config.yaml
num_key_value_heads: 8
rope_theta: 10000.0
rope_fraction: 1.0
parallel_block: false
init_std_qkv: 0.0207
learning_rate: 0.00951
lr_head: 0.00421
doc_mask: true
train_tokens: 1173000000
MLP neurons of a small language model. Each row is named by its layer, matrix (gate and up: input weights; down: output weights) and neuron, and shows model dimensions 16-79. Each number is 128 + 24 x the weight over its row's rms, rounded and kept within 0 to 255. A neuron's up and down rows have the sign that makes its largest values positive.
After each neuron's rows, "fires in" lists the words (lower case) most often at its 100 highest values on Wikipedia text that the model never trained on. A number after a token or word is its count.

L9.gate173 [116 188 155  91 130 120  93 147 150 112 154 138 137 163 112 120 146  97 133 148 133 165 141 174  84  89 114 161 134 148  99 137 127 110 170 154 153 160 138  87 172 118 112  89 158 127 133 151 109 139  99 135 140 143 163 131 128 111 151 124 131 147 118 114]
L9.up173 [122 140 145 100 159  95  75 139 133  84 115  78  98 152 173 166 159 144 119 122 113 153 103  94 150  79 130 136 106 161 111 140 158 128 104 111 167 144 125  91 102 131 164 139 161 130 119 132 147 111 144 112 177 129 144 114  94 110 143 110 147 125 166 132]
L9.down173 [136 147 121 176 131 147 143  99 147 161 147 125 140 134  95 123 108 121 127 155 131 137 132 122 139 143  94 103 139 164  80 104 123 138 150 137 147 139 168 103 162 108 110 127 141 144 130 152 106 150 122 186 141 134 151 160 151 126 163 139 131 137 118 138]
fires in: "and" 41, "as" 13, "which" 12, "so" 8, "but" 5

L6.gate421 [110 146 137 126 172 121 157 139 136 155  90 146  96  88 111  96 150 129  92 109 147 115 148 122 109 142 102 126 137 119 157 114 126 115 171 159  97 144 154 105 139 119 139 108  66 163 114 120 118 111 155 145 122 113 121 141 111 143 136  93 164 182 126 137]
L6.up421 [123 155 123 100 109 125 147 134 114 117  87 120  90  79  81 125  93 127 130 110 110 104 116 165 145 114 106  90  94  93 110 147 124 140 123 116 161 111 154 117 156 111 162 131  90 131 124 138 123 106 139 156  93 146 122  94 126 137 130  97 134  96 109 131]
L6.down421 [ 81 152 135 145 125 153 131 119 144 146 140 166 105 129 156 124 131 135 151 122 130 147 103 159 143 118 140 152 165 113  89 126 168 116 161 121 105 116 103 148 169  99 130 166  92 131  95 110 108  83 118 116 126 146 135 205 138 137 129 109 137 149 141 138]
fires in: "the" 44, "s" 24, "an" 5, "a" 5

L9.gate854 [141 117 112 112 122  92 122 111  85 132 154 134 126 134 110  86 155 127 133 113 130 100 110 111 144 114  84 121 134 170 106 112  94 151 111 120 159 176 126 105 129 115 122 133 136 151 141 149 126 126 171 107 106 115 130 115 157 148 137 157 104 106  78 110]
L9.up854 [135 171  99 126 128 141 133 136 110 152 107 127 163 124 126 121 122 106 164 117 103 118 122 104 130 124 141 150 114 136 118 105  84 119 116 126  93 125 103 144 116 107 165 170 126 162 117 169 125 107 126 156 148  87 137 177 110 133 129 136 119 125 186  73]
L9.down854 [144 151 117 115 130  98 135  76  81 124 119 133 107 161 139 159 127 105 107 149 156  99  98 124 123 155  97 174 146 121 137 174 150 160 144 129 118 150 150 177 135  85 119 152 115  94  95 123 142 130 163 107 153 155 117 118 130 113 138 115 116 139 103 134]
fires in: "of" 22, "to" 14, "by" 13, "in" 11, "for" 11

L7.gate775 [107 108 160 154 130 147 123  92 114 127 146 142 136  90 167 139 123 125 149 144 143 167 144 129 127 148  93 119 116 166 124  90 122 133 159 152 121 117 134  83 141 167 118 151 126 101 133 107 127 159 127 176 115 147  92 118  91 123 121 115  87 132 115 133]
L7.up775 [107 145 154 153 116 132 107 120 173 129  99 154 121 140 141 115 128 139 108 154 116 138 127 167 140  97 137 126 146 162 116 132 113 109 141 150 152 140 148 142 150 170 109 151 127 114 124 125 152 127 128  85 133 150 113  92 124  92 136 125  72 174 151 116]
L7.down775 [160 150 112  91 165 126 155 145 142 146 149 139 152 142 118 157  86 135 126 110 117 134 112 100  96 137 119 150  90  84 146 110 177 159 104 100  84 137 111  81 162  87 137  87 122 109 111 161  95 101 114 138 117 115 153 107 179 162  95 129 124 161 142 135]
fires in: "in" 37, "the" 10, "a" 7, "march" 6

L9.gate566 [145 185 135 136 192 149 118  99 131 118 133 126 119 160  67 100 129 146 152 132 163 154 160  92 113  71 102  97  91 171  59 145 141 124  82 111 161 104 142 113 168 109 109 122 150 120 125 108 120 137 142 115 110 127 145 134  98 117 176 151 119 129  79 126]
L9.up566 [109 146 103  76 160 100 142 137 118 131 116 134 163 149 119 107 143 118 106 160 125 134 178 100 134 145 139 120 130 109 108 151 113  90 125 115 107 101 137  94 156 148 139 124 123 149 113 168 132 131 111 129 130 137 104 124  95 122 154 143 156 150 107 162]
L9.down566 [146 217 119 147 119 161 116 149 154 111 127 151  85 120 142 114 125 139 162 141 141 148 103 160 130 123 112 121 117 167  81  70 147 153 105 132 136 117 120 135 140 140  92 150 130  95 153 138  88 130 135 142 138 139 172 158 153 135 123 130 122  99 123 163]
fires in: "as" 31, "that" 21, "who" 10, "where" 7, "and" 7, "which" 6

L6.gate785 [119 138 137 107 146 134 138 124 107 103  93  97 150 147 121 132  93 126 148 145 148 148 141 142 105 129 120 105 127 157 122  88 157 113  96 150  69 117  94 113 162 142 131  80 148 129 174 133 135 114 133 128 117  72  72  77 128 137 100 106  97 131 171 138]
L6.up785 [140 122  67  89 114 190 131 149 125  99 142 128 133 157 131 119 142 158 154 115  94 125 107 120 117 140 131 111 122 150 149 143 127 142 140 146 114 140 123  91 105 120 157 103 152 107 136  92 164 123 107 140 126 126 127 152 167 136 143 155 112 136 156 129]
L6.down785 [127 138 166 142 151 108 119 100 140  72 106 115 104 151 119 149 101 125 111 186 165 137 159 107 133 136 104 110 120  89 103  93 110  98 108 124 127 110  93 132 183 150  96 131 112 129 124 149 120 110 118 127 129 158 155  87 155 113  92 136  79 100 123 108]
fires in: "of" 21, "several" 14, "numerous" 12, "various" 9, "many" 7, "three" 7

L6.gate932 [101 153 103 168 138 103 209 123  76 142 117 165 104 103 127 109 112 143 124 125 123  75 113 109 157 171 111 137 124 143 143 114 120 116 129 147 133 170 168 139 128 147 159 118 144 145 103 117 159 131 171 113 120 136 123 120 143 115 174 141 125 162 142 127]
L6.up932 [179 106 142 120 145 145  92 120 162  96 118  98 103 156 160 111 151 127 123 157 115 137 126 113 171 108 128 155 136 123 136 119 144 123 126 115 151 148 131 116 162 111 125 143 162 122 153 102  84 129 107 157  95 120 103 154  82 166 133 110 150 118 142 116]
L6.down932 [ 73 165 151 172 136 144 207 102  56 158  88 150 139 112 120 179 147 127 135 120 124 116 135 180  90 145 154 121 109 141  99 103 138 119 132 120 117 144 146 120 126  91 160  99 143 146  76 129 142 153 185  97 130 176 148 101 140 112 136  86 164 162 136 113]
fires in: "the" 70, "his" 10, "its" 7, "s" 5

L9.gate240 [124 158 161 122 158 140 118 137 123 128 122 121 154 135 145 149 111 118 134 123 141 124 101 118 180 149 137 126 117 106 148 113 144 109 123 156 145 113 130 121 111 105 129 138 163 150 127 145 176 147 138 143 130 125 103 137 148  76 146 129 106 102 169 143]
L9.up240 [118 122 129 130 147 133 152  98 148 145 113 133 139 109 125  82 132 141 134 149 108 116 159 148 112 154 122 135 115 133 161 117 136 111 150 155  79  94  99 139 129 134  68 118 108 113 135 139 151 114 162 150 142 127  89 116 127  56 158  92 112  91 133 167]
L9.down240 [150 151 139 117 110 124 103 133 174 133 109 147 156 130 170 157  95 120 154  86 172 127 105 125 120 157 123 106 148 132 122 118 127 145 134 146 182 110 132 139 122 117 134  92 160 106 140 128 182 147 134 139 143 118 115 147 109 138 191 143 141 105 116 128]
fires in: "is" 39, "it" 12, "are" 8, "has" 4, "not" 4

L8.gate514 [115 109 180 118 120 192 100  92 123 132 145 156 137 132 116 138 101 134 119 164 132 148 120  92 132 159 135 158 111  97 158  92 124 133 124 113 162 136 117  98 175 105 112 122 146 105 139 148 150 117 126 144 130 117  74 117 138 130 113 118 149 136 141  79]
L8.up514 [119 131 161 147 115 138 124 122  94 150 129 168 145 137 135 131 141 131 158 140 172 141  88 161 104 127 119 113 109 148 106 129 134  82  68 138 140 101 148 105 128 114 135 121 156 122 136 121 130 147 142 129 119 109 140  94 163 153 116  96 109 127 130 130]
L8.down514 [129 152 107 120 132 117 118 153 102 120 143  98 145 131 111  75 124 132  87 129  85 153 133  76 182  97 134 104 115 120 138  89 102 127 158 127  99 119 149 139 123 102 164 152 169 159 145  98 125 110 133 111  95 149 111 153 125 131 117 157 101 165 137 121]
fires in: "the" 76, "named" 4

L3.gate169 [118 140 102  97 141 146 158  98 109 116  86 130 132  88 134 132 136  94 134 122 129 149 146 109 117 196 110 134  90 123 167 118 100  85  77 137 139 129 108 108 143 117  70 174 104 112 141 119 137  95 130 126 155 124  99 133 164 155 127 127 124  92 173 155]
L3.up169 [137 149 112 111 118 147 114 139 147 114 109 131 131 128 127 153 111  76 141 144 114 154 146 169 108 244 101 103 113 119 138 129 137 141 115 149 151 111 124 173 174  87  78 133 144 118 119  92 123 136  91 190 118 124 107 142 127 116 148 116 143 113 146  92]
L3.down169 [111 123 116 158  90 150 144 101 119 148 115 142 134 104 171 139 127  61 107 130 130 116 146 121 113  99 123 122 110 128 143 133 108  80 111 141 112 159 108 143 135 168 102 101 143 164 124 104 123 121 111 102 118 125 118 104 159 138  98 126  90 143 187 174]
fires in: "of" 65

L9.gate404 [110 135  98 124 149 153 128 112 122 123 101 127 138 138 137 148 169 159 103 146 117 168 144 140 127 143 160 130  77 127 102 157 124 176 114 152 137 148 162 114 132 125 125  61 138 134 148  91 112 161  79 125 147 161 128 140 136 135 135 186 111 166 138  94]
L9.up404 [128 129 144 106 136 122 166 120  96 180 116 125 114 147 145 124 155 120 125 130 165 190 144  98 119 146 120 112 116 117  88 133  89 131 114 126  80 174 119 103 139  86 139 101 133 142 134 126 144 153 139  87 132 139 140  96 151 167 157 121 116 162 135  67]
L9.down404 [124 104 100 121 187 169 124 135 129  80  87 148 153 131 100 142  82 144 131 159 143 138 153 101 160 116 161 127  77 153 125 115 145 121 169 122 145  41 145  99 116 119 130 139 153 137 115 135 141 144 130 131 121 153 125 156 136  97  98 161  93  62 164 119]
fires in: "as" 37, "is" 15

L9.gate955 [136 116 142 144 126 105 130 137 129 133 109 154 154 141  96 125 130 149  92 120 161 155  98 173  84 176 101  95 123  54 150 124 131 112 124 122  96 125 140 121  94 149 141 107 146 131 157 157 165 131 144 163 120 126 114 125 123 109 107 149  94 125 137 116]
L9.up955 [153 123 161 146 148 136 141 150 120 147 143 158 128 127 101 145 126 148 133 120 182  79 164 121  95 195 114 132 135  96 135 142 128  78 108 116 140 105 144 120 122 138 127 116 130 150 130 121 168 123 139 159 123 123 124 130 135 122 139 138 123 120 119 122]
L9.down955 [121 137 120 138 157 127 124 122 146 129 149 148 120 148 149 126 148 117 109 148 134  88 124 181 112 108 130 122 110 124 151 109 141  80 155 153 122 106 152  93 118 148 124  91 161 154 159 135 154 159 113 150 147 124 121 160 125 102 121 150 147 145 123 136]
fires in: "is" 19, "was" 13, "were" 10, "are" 7, "be" 6

L7.gate442 [107 131 135 139  92 122 138 130 133 158 122 130 142 127 168 116 152 134 120 124 111 102 100 161 147 144  88 134 114 111  79 130 118 152 107 131 127 153 110  93  87  78 146 135 146 133 136 119 110 148  84 115 129 167 157 127 171 126 137 166 104 115 111 132]
L7.up442 [138 152 171 108 140 136 172 121 118 146 178 121 123 146 133 131 107 107 111 106  93  99 100 113 121 123 110 162 104 102 107 175 131 104 182 143 155 128 114 100 126 120 129 125 189 140 125 112 121 137 121 166 129 116 151 107 121 136 137 130 185 151  92 110]
L7.down442 [108 128  80 149 123 166 159 135 129 139 112 149 130 108 132 144 143  96  98 142 165 106 106 127 156 128 116 151 118 146 133 146 121 134 124 164 145  95  66 157 121  70 109 117 113 125 102 106 120 106 101 103 152 144 149 143 143 105 116 152  75 119 135 150]
fires in: "it" 24, "was" 17, "which" 14, "who" 6

L8.gate405 [147 130 140 136 128 167 145  78  95 121  99 123  98 141 109 110 123 158 138 122 125 133  93 121 149 113 116 135 119 155 145  97 110 132  92 109 105 141 138 181 158  82  94  72 142 128 137 110 109 164 143 123 114 139 149 132 125 123 156  92 127  99 120 158]
L8.up405 [163 156 138 146 178 101 110 152 106 161  96  85  93  82 128  93 165 175 124 113 146 118 107  96  96 107 129 136 133 147 122  95 100 114 133 114 151 167 142 131 123 105  80  89 170 118  99  77 141 155 111 127 128 125 175 153 144 137 129 122 113  87 148 100]
L8.down405 [116 134 132  93 107 133 121 123 115  72 104 141 140 134 119 160  82 103 185 131 147 167 111 101 141 134 154 129 125 110 158 132 178 129 109 149 112 137 101  97 155 174 103 125 116 149 112 150 117 118 157 129 125 100 145 119 163 138 184 161 118 156 149 126]
fires in: "as" 28, "including" 19, "include" 7, "with" 6, "includes" 5, "included" 4

L8.gate258 [133  74 154 153 165 175 113 143 113 172 130 145 152 126 118  95 115 128  99 118 141 111 125 125 160 126 142 160 123 185 135 116 104 136 150 139 121  61 150 100 136 109  84 161 119 104 134 115 163 101 143 144 133 118  94 154 105 125 152 151  95 149  85 149]
L8.up258 [132  97 144  78 134 113 124 130  84 130 149 150 105 138 105 149 117 142 122 130  85 115 134 142 106 105 107 143 119 168 115 138 121 121 157  98  84 112 169 120 112 149  95 131 126  69 113 125 130 136 120 141 137 118 137 106 145 126 155 170 108 159  92 165]
L8.down258 [106 118 126 129 154 116 122 101 181 162 125 128 117 146  77 105  97  76 150 122 140 132 138 140 167 141 122 144 121  84 122  78 126 126  95 161 138  86 104 167 145 141 133  79 106  94 169 137  98 153 115 120 107 121 124 117 125 106 109 151 146 132 116 179]
fires in: "at" 29, "in" 19, "a" 7, "was" 6, "born" 4

L6.gate514 [ 99 100 128 143 147 117 136 111 182 132 115 115 144 110  98 158 118 147 140 128 180 139 150 132 120 131 128 132  90  85 129 106 108 132 135 153  92 111  93 170 107 120 101 170 141 128 118 109 106 130 147 135  83 119 158 110 117 149 101 112 119 194 165 114]
L6.up514 [102  96 108 120  94 101 111 156 115  82 117  98  95  90 163 110 166 145 138 130 118 141 126 168 120 107 110 106 158 159 156 137 105 138 161 132  91 155 157 140 151 174 103 135 146 135 147  99 117 125 124 179 122 124 100 139 130 104 114 146 133 122 117 136]
L6.down514 [150 124 132 134  76 122  81 107 114 113 158 159 171 121 108 140 128 155  93 132 181 111 114  98 140 176 111 145 138 135 112 144 126 165 109 121 144 122 101 123 110 102 131 100 109 130 105 143 127  84 123 129 122 150 130 131 120 103  98 104  90 148 109 131]
fires in: "a" 44, "an" 25, "anion" 4

L6.gate370 [130 202 140  86 137 144 139 107  98 164 103 132 122 106 126 167 116 128 113 104 140 197 173  98 154 128 151 136 122 105 136 125 170 166 117 137  98 201 104 107 177 121 109 170 100 135 165  85 104 107 132 139 127  84  88  94  76 100 101 114 132 113 131  88]
L6.up370 [109 138 120 144 106 122 116  46 118 120 106 137 147 101 136 146  81  94 127 132 136  86 140 105 134 104 157 109 178 151 103  92 152 146 151  95 147 123  83 153 135 116 121 112 116 121 135 123  98  95 126 113 142 119 152 152 129 140 149 136 122  89 141 148]
L6.down370 [130 113 138  94 123 129  94 142 152 142 135  97 146 146 154 118 158 124 120 153 166 120 128 157  88 165 111 119 104  80 130 118 158 124 106 141 102 127 172 128 121 164  94 120 104 170 142 111 129 148 114 133 143 104  93 103 148 126 146 145 137 153 108 128]
fires in: "with" 35, "and" 18, "a" 12

L9.gate437 [138 104 139  97 113 109  99 124 129 154 130 143 136 117 148 131 150 101 148 136 154 140 141  83  67 119 134 104 133 161 131 113 135  72 115  98 157  82 117 152 110 107 145 146 123 120 122 135 121 106 144 112 164 115 142 153  99 125 158 107 132 139 122 115]
L9.up437 [135 173 160 126 184 120 107 138 133 158 114 149 175 143 116 127 104 137  93 120  97 134 113  93 104 112 117  98 138  95 144 142  73  97 130 122  72 157 122 123 105 120 117 118 125 114 106 111  89 117 128 167 160 108 155 115 128 116 155 139 117 131 120 107]
L9.down437 [144  57 156 101 167 112 137 119 129 153 114 121  88 123 155 133 118 119 149 129 135  93 101 127 160 149 135 120  96 156 131 123 120 121 114 142 152  81 102 148 132 108 160  61 111  89 157 145 104 146 134 136 117 177 112 120 167 102 153 144 175 133 111 133]
fires in: "there" 39, "whom" 4, "that" 4, "which" 4, "where" 4

L7.gate671 [110 131 144 152 144 107 149 135 111 104 105 161 102  99 130 157 115 168 143 155  86 106 143 103  93 118 158 102 132 147 102 131 137 124  81 120 153 112  99 122 120 100 145  70 164 153 169 112 128 145 125  89 112  87 142  87 137 160 105 153 148 127 108  66]
L7.up671 [139 182 163 157 168 100 129  93 112 160 133 152 130 139 127 195 129 135 147 135 152 146 113 111 113  84 138 117 123  70 103 104 137 113 172 129 168 116 160 164 141 105 153 101 147 153 160  90  93 136 126  96 117  92 161 120 112 115 109  95  90 101 163 132]
L7.down671 [107 169 141 150 139 139 139 117 114 129 151 117 137 131 125 110 112 130 144 124 147 160  95  95 112 161 144 149 148 166 168 123 110 110 128 191 144 127 110 131  96 143 143 118 124 100 131 129 151 123 114 145 112 168 112 157 133 164 115 113 116 138  99 176]
fires in: "such" 31, "known" 20, "as" 14, "called" 13, "named" 7

L9.gate23 [ 99  87 166 113 127 156 136 131 165  96 136 123 106  90 144 147 147 143 127 123 104 145 140 134 129 180 134 103 188 101 145 147 143 137 102  98  66 138 152 137  99 112 107 159 115  88 124 146 111 138  90 112 133 146 120 116 131 141 140 135  98 127 149 129]
L9.up23 [118  95 182 129 142 101  94 129 131 116 113 171 129  76 130 138 157 159 123 123 147 117 113 163  94 130 149 109 135 124 138 135 153 137 130 144 120 109 161 104  87 160 121 103  95 150 107 145 108 136  92  93  76 113 157 121 153 120 109 107 132 148 126  91]
L9.down23 [158 118 134 130 112 142 140 115 138 130 132 132 140 115 146 150 129 116 122 150 112 140 104 152 139 153 140 104 149  85 149 112 137 155 146  86  70 175 106 117 112  90 111 142 131  78 133 128 109 163 116 140  87  93 114 137 129 129 134 153 137 114 157  78]
fires in: "a" 54

L3.gate578 [119 139 110 142 105 102 190 130 159  99 121 150 135 169 157 142 111 104  88 125 159 157 133 131 128 134 101 134 108 136 152 121 117  84 150 134 100 143  99 144 141 133 129  86 141  94 143 129 176 157 107 122  95 107 119 120 140 123 142 110 119 140 148 129]
L3.up578 [119 153  81 124 142  88 139 129 104  80 112 147 128 121 132 148 130 151  99  81  95 124 138 132  91 142 154  95 157 136 129 130  82 139 149 145 137 136 137 120 136 106 119 127 112 140  91 155 127 156 106 105 135 132 117 141 128 112 130 127 190 108 134 153]
L3.down578 [149 117 155 140 125 102 150 127 185 136 108 142 136 174 157 171 110  94  93 120 147 155  95 124 158 119  73 120 137 118  94 141 147  81 167 134 149 109 102 144 128 122 104 139 127  88 144 102 112 114  78 100 129 117 105 152 123  90 142 145 108 100 113 115]
fires in: "of" 99

L9.gate537 [142 171 186  91 137  74 129 116 137  97 154 119 128 127 110  88 113 122  93 158  99 125 153  92 123  84 110 105 137 172 145 131 131 114  95 143 139 173 179 120 127  86 100 132  90  89 116 108 119 107 166 173 121 143 104  89 139 123 139 160 118 142 151 167]
L9.up537 [ 98 172 124 136 162  98 136 140  93 121 151 118 173 152 142 135 134 150 131 121 127 123 134  64 170 151  99  96 141 144 142 155  75 127 101 158 128 153 169 108  78 131 115 109 110  92 143 108 115 150 178 150 187  91 127 106 138 170  89 155 142 164 131 121]
L9.down537 [146 156 151 136 110 102 122  95 134 125 111  68 156  99 103 110 138  92 135 142 139 118 109 118 141 123 126 169  39 122 146 133 149 147 130 132 134 218 133 141 101 154 131 114 103  97 148 122 116 174 108 121 127 166 135 136 109 136 114 127 123 129 125 154]
fires in: "before" 19, "by" 13, "of" 10, "for" 10, "and" 9, "without" 9

L6.gate432 [138 162 117 125 150 142 127 120 151 118 119 126  94 161  93 119 151 131 141 143 109 100 122 170 113 176  95  70 123 150 112 166 157 111 131 120 132 121 118 103 144 130 134 108 157 149 175 145 135 150 104 141  96 117  94 133 157  91 144 130 160 132 112 132]
L6.up432 [115  94 119 128 146 133 143 189 150 160 115  90 124 111 121 133 141 131 103 138 126 134 137 143  99 131 111 115 103 154  90 136 131 100 140 163 113 114 102 118 121 127 127 171 104 158 131 133  89 111  98  98 118 128  69 128 145  97 130 110 161 136 147 166]
L6.down432 [149  94 122 117 183 159 142 150 174  91 106 119 140 115 132 138 105 104 157 106 140 142 108 134 123 148 103 160  95 191 124 123 169 133 123 126 158 143 137 120 143 118 110  93 135 122 116 100 141 165 113 134 159 159 114 137 119 126 173 133  91 146 152 114]
fires in: "however" 15, "but" 14, "that" 13, "as" 12

L7.gate467 [135  92 122 145 110 147 122 117 117 115 127 145 127 133 172 109  87  97 127 118 131 137 133 195 181 143 112 119 114 144 111 120 155 151 172 118 149 134 145 115 125 125 116 134 114 112 132 109 111 120 136 126  81 114  87 145 112 111 191 128 138 126 119 135]
L7.up467 [125 115 143  85 109 144 123 119 117 171 112 111 150 113 105 107 160 115 132 136 136 169 103 163  73  54 123 107 131 130 164 131 143 149 103 134 154  96 138 105 111 116 113 129 156 126 106 121 142 118 136  93 114 158 137 130 115 125 128 132 114 100 106 142]
L7.down467 [101 129 118 149 153 135  93 143 140  97 113 161 116 119 131 138  90 124 124 119 147 128 136 120 135 124 122 136 107 139  75 128 145 120 174  90 129 154 138 130 104 151 149 119 113 123 141 129 108 112 131 145 121 123  98 149 105 143 144 121 123 127 138 119]
fires in: "the" 97

L8.gate565 [114  91 103 108 155 105 118 142 135 159 177 137  99 113 141 124 158 160 133 150 139  99 165 135  87 102  84 128 125 142 111 132 124 163 121 108 154  83 123 114 140  87 101 114 151 114 155 151 117 142 131 158 100 128  95 115 140 116 123 113 124 167 162  79]
L8.up565 [143 123 145 143 151 128 138 145 125 149  97 158 121 133 126 148 108 121 127 118 123 105 156 187 133 153 151 143 150 125  98 148 122 120 109 146 122 110  85 130 149 126 148  92 152 139 179 107 105 134 120 169  95 121 127 157 160 143 145 166 108 126 135  97]
L8.down565 [ 92 115 135 126 109 102 113 123 141 149 152 103 159 134 127  68 127 143 130 167 131 146  80 134 139 134 120 142 106 122  97 134 119 165 137 119 161 146 116 104 141 105 121 114 170 113  84 146 143 153 147 138 126  92 140 121 112 141 135 139 124 143 120 157]
fires in: "in" 38, "the" 19, "years" 5

L6.gate682 [131 146 158 159 149 167 151 126 105 139 145 126  79 134 125 139 114 135 116 152 176 158  95 115 129 135 130 128  83 106 137 125 152 141 124 120  69 131 118 112 112 130 138 132 130  90  99  63 119  99 127 108 171  66 146 130 134 128 138  96  98 122  90 133]
L6.up682 [145 132 109 113 151  94 135  68 160  70  97 144 110 132 167 180 154 181 130 132 148 169 121 160 151 127 119 134 109 122 144 124 112 131 132 150 108  98  87 115 123 121 114 122 151 165 131 173 136 100 134 156  82 105 104 117 154 146 113 143 124 182  94  95]
L6.down682 [101 103 133 123 123 126 122 105 148 134 146 104 167 115 110 132 114 133 115 148 132 106 154 157 151 160  77 132 131  86 100 114 185 137 147 132 109 147 103 126  82 150 132 122 149  68 109 160  92 125 134  88 158 132  69 133 137  95 126 131 147 112 139 109]
fires in: "a" 61, "agonists" 4

L7.gate887 [141 149 129  90 168 152 143 130 136 134 105  94  80 136 128 117 131 115 104 139 152 164 177 128 132  86 120 156 107 137 151 126 127 130 104 139 129 145  93 132 104  96 115 148 102  96 113 100 159 157 144 143 152 133  81  82 132 149 130 116 169 166 126 122]
L7.up887 [158 142 125  95 143 153 132 116 141 115  93 141 119 158 171 127 104 104 128  91 142 123 129 137 106 124  87 132 124 160 126 127 124 171 138 127 138 159 104 114 108 129 141 127 125 114 146 129 152 135 119 166 137 112  91 108 146 114 112 139 128 151 156  88]
L7.down887 [121 166 119 149 156 120 166 130 107 143 144 102 161  68 132 140 127 164 153 164 135 119 108 148  96 155 161 103 112 163 116 110 160 103 139 132 144 146 127 126 128 135 113 103  97 166 147 152 126 111 107 103 104 104 141 110 115  97 126 163 141  97 154 108]
fires in: "with" 43, "by" 4, "defeated" 4, "to" 4

L8.gate801 [135 134 163 139 101 124 149 140 122  61 134 141 141  93 116 125 199  89  78 126 104 164 129 109 138 135  81 158 130 123 103 152 136 126 101 111 106 157 147 125 120 152  89 150 117 103 173  85 108 130 131 139 151 125 130  88 126 107 123 113 110 117 103 170]
L8.up801 [135 165 148 131 163 114 128 151 100 141 119 126 109 160 102 112 131  95 130 107 141 161 175 116 106 127 118 123 155 127 119 143 128  94 118 153 145 177 105 139 120 143 129 127 132  98 122 130 138 131 102 113 132 122 172 122 120  89 154 126 171  57 150 132]
L8.down801 [ 88 111 110 103 110 145 137 139 156 172 126 131 172 152 129 142 136 174 128 125 146 131 110  83 158 149 137 176 104 116  92 104 131 172 177 136  99 122 163 131 143 142 143 141 153 141 141  97 150 123 136 101 133 105 134 136 163 113 114 104  79 163 101 169]
fires in: "also" 55, "often" 9, "longer" 4, "now" 4

L7.gate893 [118 125 126 140 151 136 153 123 167 123 129 138 121 153 112 127 156 116 117 162 184 176 128 118 112 104 109 137 128 164 155 207 128 133 107 151 166 142 143  79 168 120 121 133 117 110 152 116 122  66  93 113 138 111 147 125 112 121  91 118 137 129 100 115]
L7.up893 [122 109 127 154  93 136 162 148 149 155  72 151 136 103 122 117 147 128 127 101 137 151 129 185 103 132 115 126 120 134 133 126 177 132 159 108 109  94 113 148 141 114 126  96 121 111 122 144 127 147 114 145 136 138 124 161 125 119 111 147 164 143  69 146]
L7.down893 [114 117 170 110 104 155 107  94 133 124 117 124  85 158  97 138 117  79 127 176 109 106 134  96 158  84 127 154 219 158  93 162 121 104  63  96 180 149 143 132 119 124 100 123 154 174 123 136 176 130 127  84 133 148 132 158 140 131 125  90 121 129 138 141]
fires in: "of" 22, "for" 22, "in" 15, "the" 4, "most" 4

L8.gate98 [ 96 153  81 147 163 127 120 143 133 159 137 104 142  89  91  96 152 129 119 133 135 116 127 134 134 157 100 136 134 149  92 137 144 112 176 117 120 142 127 127 140 118 141 115 140 114 145 136 126 142 155 128 137 136 133 105 108 133 111 166  77 122  92 147]
L8.up98 [144 140  93 136 127 134 103 135  84  99 118 109 146 101 143 109 139 116 161 129 111 121 149 153 127 132 124  78 113 180  95 106 148 127 145 143 164  93 129 121 147  87 119 150 139 147 157  90 106 164 152 101 140 149 117 142 102  96 132 100  98 145 119 163]
L8.down98 [ 64 148 106 124 136 154 100 103 139 113 119 125 139 176 101  88 126 152 150 121 134 130 107 108 131 138 150 168 142 146 109 158 155 120 166 134 120 178 141 138 115 104 123 155 124  95 109 167  81  99 136 126 116  98 128 132 111 128  97 134  70 138  98 101]
fires in: "during" 28, "began" 12, "for" 8, "in" 7, "begins" 7, "on" 6

L9.gate199 [136 146 103 132 118 156 132 108 160 109 135 122 133 132 106 128 144  90 141 145 105 115 140 172 146 161 155 112 118 115 137  98 117 159 132 135  76  93 102 147 141 142 123 160 110 100  83 108 162  71 127 103 131 122 163 109 148 112 121 183 105  72 124 167]
L9.up199 [102 147 132 139 141 109 102 159 104 125 141 103 147 112  98 130 159  93  97 142  79  97 143 115  92 168 129 146 135 129 115 138 124 137 171 110 131 164 162 133 131 147 108 102 111 104 106 127 108 146 134 111 133 126 122  89  95 119 148 187 145 136 170 132]
L9.down199 [171 145 124 118  74 132 103 100 120 161 140 128 129 139 154 126 159 118  96 174 170  83 115 109 136 143 147 127  92  89 100 141 104 135 111 156 155 119 107 111 105 150 122 134 162 104  79 156 151 135 151 122  97 122 103 123  98 152 110 165 109 123 112 118]
fires in: "was" 38, "were" 6, "lunsford" 6, "it" 4

L8.gate167 [166 129 110 150 141  87 177 137 118 112  92 119 186 116 121 154  97  82  85  93 164 132 176 134  93 112 131 138 115 160 168 127 122 107 123 130 125 126 138  95 102  85 132 113 128 161 130 156 127 156 127 144 111 146 103 103 130 146 112 153 152 201 118 111]
L8.up167 [159 115 116 177 112  77 143  97 145 122  95 114 150 126 148 152 116 126  93 116 156  94 123 137 151 147 112 151 127 169 101 125 109 141 107 145  82 158 167 129 134 160 117 154 131 130 154 103 125 117  82 169 129 122 165 130 123 127 100 113 103 133 156 130]
L8.down167 [133 168 146 113 134  95 137 153 157 161 142 115 129 163 158 102 105  61 142 140 143 119 119  96 101 131 145 142 134 109 129 158 148 125 125 121 138 108 122 145  95 126 122 102 114 151 122 117  79 121 115  81 126 151  91 169 120 118 101 149 157 138 142 134]
fires in: "after" 20, "of" 15, "following" 12, "to" 11, "despite" 7, "during" 6